python train.py --activation="swiglu" --lr_mult_qkv=0.5 --decay_shape="linear" --dataset="wikipedia_en"
MLP neurons of a small language model. Each row is named by its layer, matrix (gate and up: input weights) and neuron, and shows model dimensions 320-511. Each number is 500 + 50 x the weight over its row's rms, rounded and kept within 0 to 999. Numbers have three digits each. A neuron's up and down rows have the sign that makes its largest values positive.
After each neuron's rows is what it responds to, as a language model described it from the Wikipedia text at the highest values.

L2.gate1289:444454559457529658553350500489457458499485536449513532515526451560603403500511395630476559516485504576480457557518540399563557512476448523588509452530494522442598515554564471572514451464427532525542528491575487519528574396492437477505565452461490469445453481538451536459409405544558493557518511440497514492440396554392550506460543502560525501459451523447470566549474397536508519464482561478450513498518449485488415599433486525439510499536525527457529436558462536593522504468489529464582516602491482472486491551455458487436437456544498504495568522539575536496568479474484532381
L2.up1289:374519505478452539492482544493516567511481440542501579544551471400463566489463527465416488438518357458525518582579518461471471511492511467549460487509530495504489614479459471452481545544567518603521425527489520462495459498496426467513510482451432438516501569460519479540464487515490490597490529514522480499476585432493486562446565503420479526438542527424491461529494517510462531534464401445413586593525474416497475541426461479512496452466484435444413505554552494417374520583519541404527433434517441481502540482488475635534528623551449521523550437435412441374452486507538466543
Article-opening structural tokens. Tokens at the start of encyclopedia articles: "is" after the title subject (Vinton is, Speed Farm is), and breaks closing intro or population sentences.

L3.gate211:503555438433450457454487401519537459470484471438425498543474500455493532433460540515455478612477533459509516419501426510553480487474566522490421502522499417475613459551544513474467574550550460429559422473460481477463458541605494400460513540477530388535492413469475517455551482508593560556499568418551581480478479527589408474580409528500518469539585558493498431496557515465478530513435432502403507552529509540440557512415506468470530550525474531548500521439522537434487493462567537403519505472460528536408446505491519509504452626623513544555477500433490477545438589496540480481
L3.up211:566356461466440475519520582551626470549597593351453483533440464515512555490517548504549481554467441461570559457406556586437492448504585511480452567615464492502505531501501487465520502509504541571501479496492519456554496561481470468553519500535515447516493420451490545455502458475525614405504504480534562490546492417517513469417493494436505464516464525438494550547494559530490400534516534423574499581548471476547478584575526374543531535460578520457463561488492489461528442484486529570494513455536519442434445591404507575588508492540494483472475552458487489488447504485515516480
Predictable word completions. Tokens that finish a predictable unit: last digit of years like 200-0, word endings like anticip-ated, and second halves like New Jersey, gold medal.

L4.gate1155:466583550541568550439461581602444519442453578486412464513509504522535432558425474549547501441548527557554513407573633499483463467593538539458405495451494533555505430500542531571518468493542447502461574502566539575534523473505500446488480452482548430527539415527535572583519502492539500492541530527529424468488446493551490505494554541529512575492532475444484564406465512518466570420523398524421565536541533499471450564604502522556472432506424443422411503458567456548491444514524489535589438522403550598488515569529424493437544467485381547477470546537432478515549553544473544554
L4.up1155:531534500443509526529477470429575490473421401460545533459457439512537543510607492596638511486498478520542508540541475509524540400501508538438513555471517589518524405471457448508437418473446476536470479546529524458525502498527555448483512432519527468550447414448503415470427476429505481523517524582471504519497565537590465472483427529519508468456475483492411468501537572471401538486469527536594500465517516518445537541536423522473478557499472552419454597549478468523530529520530505414384476513579514483517563453549477417464527518510542365506499498481559363560564570479496492477
Numbering and field delimiters. Period after the abbreviation "No" (No. 13, Reference no.:), colons and table pipes ending fields or cells, plus scattered mid-word pieces (sh-ar-ply, anal-og).

L4.gate1015:514485502485471474533402494531571606436504518421452471536494486446500481539504478520501484440466562391524392475402488465470496485499494559472499467508431462480516432510586495523537475548476556471552530472475561484478538518479521456487510543482492493466487521542500499549407478439495472551471461504636493503568444513639521522485458376494478506466434494510492568500493505541531545505487506517474516463532445513538442564552445555537515629523631414544586443528603464529518480509482423530572491440406387491543436503479495511498478561507506527539580546620474530517460493574545459548
L4.up1015:441461504409481518541586568465509552561439500522553482535562528480524497485435481488408515422529515575466516404457610592565475544467462547537445515461536530483583405539548473458448433473545469496430514459524554462530532513508460477494446519482537468556531517618518473541506507511521542492489555477501600432412468517490474552459448463453481508540508454501534502501500675556538570428469634532528458566475455611477441441391595469445497541478508560510574488516520426368447498550411618468463530537481483487541419430447479464603535515528551524518514546463516417452459532532469458482
Prepositions after biographical verbs. Prepositions or participles completing set phrases in biographical and encyclopedic text, mostly "served on", also "elected to", "known for", "native to", "directed by".

L2.gate913:448492475514413482550445486518540509534535506394429514536491552547412468517504498472522428468524470494540497501502597458584521393541467477528483527456617438470527507436504506455603478555550449460553610473504463510477468578478459398443433564543454548525445492506479489463467468479477404439431519534489492468520501581486558488488475488472512543432473442527437477484507489458483483522504485539463541618512474481478527449469441478573492481495517494513498458637456471464601536454400468442573469603468487411519573484520563496555546534532581460431465534541387526484429504534557444400
L2.up913:452544518564575500430452583544477558496485453471445476536524565573503503453449440420537526446487462434477476551516474546534535506542555535475543428485487449565489440517531563445605476530506471508468545470469479488571593408432433519486502532482519487487616492495488594510475542485559535468470477453498443447553500534539507507502434516461475512548563506573471597472523504534456548526493478474522456570542516493438470444458601454527610562521393556477540442515466541479483490515471530490436608543460482528483514504503501507498580453425496445544550495433556539497565617439543481464
Quantity and part words. Words naming a portion or amount, often before "of", such as part (of the team), one of, two, several, small, per, single.

L3.gate207:519486492489422496524526539487444525594484500497621425547503461578567431496459509498474457537458557517468489462488455491505439410512501537479437476470476520587495422470397471479402516404532482480508434560520611521513548446567481506481502441557544476508481402477492410447425413467475459592532529513601421453465448618440590525379506483511537505538503604578446531582496464518571517514478457502364539385517525480574580495450575470436489553537647432578502500591455483443646469569497506591543487501440501572531570415477467467526359604497467424487502429537564448639442516605494463530
L3.up207:443490486518447498439436560494468524429524441538501510547518554577492519521385485488579490525630526540587505598532479422445453525535546572538493465454528495513515451384440503509527538525488493445507450494451493517470472568397557456482515406455550525480515505510518440480517498521481522477416502518551520486554543550413557500487571517553502613496608508461462548450485450518470542457501469577352535568441506532492444573537371576570465463440506443423463527560485477406480608563502512532529492421438521475527503495513520533547487523565477681498500511565528550472513475467453482529
Comma after place names. Commas right after a city, county or township name and before its state, such as Lafayette, Louisiana and Irvine, CA; weaker after person or organization names in lists.

L3.gate1207:388457554468433477581459494512443542556477443522441473560471505516519500529516541560547491462515445545507467510542474436476523475516480509502342627463556480494639515400501464533498458520488559494502518516502481549546476443507479472516638512468545476547445504520523543407522439501452547475429500520427450422506513538452489603497495454509554504514483585502495507471566435552474514490535455473493499525398526564470576519508502550496489529460517485506541522498503481420500438554420506533539527480504563508583462439538564485466511481509511426465497488508455432538420471446476311577
L3.up1207:512551503598483555502415407433515492487594523406416428533501423369579567584530501485525508468463491556546514487517563482464486434486502538587513555560544475435491505497503512550564387557416536477454530510506536560425544530468493472442506492545446519518458553514475516563459553516480532601522495567518539453538471421538543488472481536453484421469461597488539439438509476408452534557422548540433497564464425574534526438394572548476564436523552470538518496459486521470518497401505579482569602536483495429487464500522450459409526529521532508505429444624436558507489555523494518426
Linking prepositions before complements. Prepositions tying a head word to a following noun phrase, as in part of, known for, involved in; also dashes and decimal points inside numbers, as in 1954–1956, 50.55.

L2.gate988:511394576564506460442462420481484452462485516479437404474452556540511535476473516508582520481550463511537644585518514497551536444561474549404493456480505533545552568577563506491484488498518588492506528498466483521409519449549442559473425472538463528500444407451501464479512451515447534570454495371471470458510470542414476580564468429412500537492507511525534532425544532568523486528491514482428406534510567571468538552529456449428479511573464507531509507555419488469436448439372508487471512488455559432579466487504515502457546485435558477534472527495467532538547462564453422482
L2.up988:493573433554428526601561499510554434523455538546529483517493471503489489515452496480527471507456512508547457483444580458563410488415504482595518594495509514557455547456517544488510481565571503470446460507480498507587450491465493469500475515430512482500507502481562417474541560501492442405506563575534569479499514529596575493510520453515512489435460514428546508444505461439484438536512519459532528501441538486457508515413526539543480441460477512448457469513551408469485510494496487546555437440496434597481537456545574498447518494535403485426500505600549539543417452479458553562
Mid-clause sequence adverbs. Time and sequence adverbs placed after a subject or auxiliary and before the main verb in narratives, such as soon, then, eventually, later, also, still, and turn in "in turn".

L4.gate1052:479470565535463564568483533477530533485398479498378525666493536483541483476555416578539464578458376397506533527547562586475559547491583598542507491409457493499541515452415486545568432511485552425506527503372462525495510520441580535552692501504453458382541430460431509439436558513467478427512425504492549535442493488529504544430506490465557488428459534533524430510586474497384550469501490527507443500495541479508510491495491515422589552565456490493503558538402507516518469575482494472525479538476432520430523424510487500539514457489436517425521441456396485584583549588461446516
L4.up1052:426492534524469545475422505444502537516468476460490447457482475524511550474476513469485466487541452571540620594507457575626506516448539507605428522438475554512515549485553474552457492503543474486529575547503456494504651511477514566473521486537515493508546563565468471529555478492552436532534477523511400476556593559461491513537443557521446548523461528501476495483519459458445557467403554548480488378558475512519381522545515540557469450479457383505529503552450452569419526520445546509567486527385517512423536560462420544374439496539448619554395495582515468547487543596570484420
Day numbers in dates. The day digit or the comma right after it in dates, mostly inside Wikipedia table rows, e.g. "February 21," "June 26", "April 3,"; weaker on other digits and commas in table cells.

L3.gate155:566486428522484539548517465490526521549531548481503507440555552489547436480466523511458499449534488487544528490526590397430432460462592560497546561426501561510565529463465565463529497441541452460571464484418531521512507564529541457507533400494524483497543572485479460576509569605548519469490531518513494477486491494540537556571553496525456474381461525485486579436454511530492473396465446421568593456446571463412446515502465518434533507585541578485478551550538536473559525511454538479491654474410482508524441567529533550549549496457413499545541523493533482529504598503401573555
L3.up155:410498555518555497509437474557471506631489494463349457500503454542509358441401518493426518458478506476527473451513512528500504464544450532631539540537545476448512507527547520452444438493597467434484456426498504443557500519504475444565383424460508489483550491569488535529512557532413560526460603596452474402534465526521498554453523544492509508464541469480504581464519498562529453498546590594501525532395437501447554651507492477480453465581452614456494518602404498472473640554464511514496510481442542441481449506540553474544466463444418522507438548523468566520511568421490399555
Chart position "No.". Mainly the period in "No." before a chart or rank number (reached No. 4 on Billboard); weaker on digits and colons in infobox fields.

L4.gate604:504457524512426483531481536508560499440581542426480531499451559474523534493547563498490434461525559418511568484495473455557483500556485528482393541522515414524455551483552493478524532488448525572592424511488410540484554483527515478495611451465538524539488485546399485537411510565406479469516508450422548509500452482601474522550507436551553515515461481553530544473478536485566457505472489464501536472576549541551540538482503530482478517487461512480422524508463529546489419584482589436459500467527585492513559476466532520541483414471466490432552549560488442525483464591522557557
L4.up604:596606481463439442440571534431447523498549584526529420546468482546537448590467596431463475439557583482531499533490459544505525501583490507514502540476507463410464535563552484522508490492500486562579452490453482511498573366528460499454485534519425466488627443442539596498422425507510487470524488421497543544503506427515505502444450533548500565450487435478520430467499445427510491484458593513520541553521486464532560410466523487583456535542433536518599476440509566578468521455508558552393478523515520553442448459449471504510470520557510527446439507475427579593489385491501570487
Word- and year-final pieces. Final pieces that complete a split word or number, mainly the last digit of years (201|8, 194|3) and the suffix er (review|er, murder|er), plus some song-title words.

L2.gate1057:523518479560434598516525492462448518465529511527495498492519551441523401574592537491548518491454483422430470546492452475427473585404548545447558497385427427585555513524500554577469535503614498421442437503485537548501603505377470485418537478470416438327505463562377475511522467494472451518473535510516540428482575512540608495490445408408462489496569543545485482578464447494554553589485465491376438564514489557540503501410510637428505514548580550525470433417526485518419540511507616432473590514544494470469566462510595566510465533552550551528461493546469547486463583497439456501
L2.up1057:490527468524465498526545433475504426416464567409513479553466409519439484431493510405472504464527513551610486497490458522561567549581436549476472482514435411429517482547484541534539549538472431411410563465489541490580503540514568508544514474502512441484503469554464477508548541455509550467445535407435531492530488443470580445455484468508502419432549489467498569470480530402528529657557558564514495536513460563530518478401481500485521435453581452510536483416558521456568453495565628445541594556557445474491510615474529510485455475442542465541556465559601591590583545519490447408
Zero digits in years. Mostly the digit 0 inside four-digit years (the 0 in 1990, 2000, 2009, 1980s), in lists and prose, plus occasional other year digits and math signs.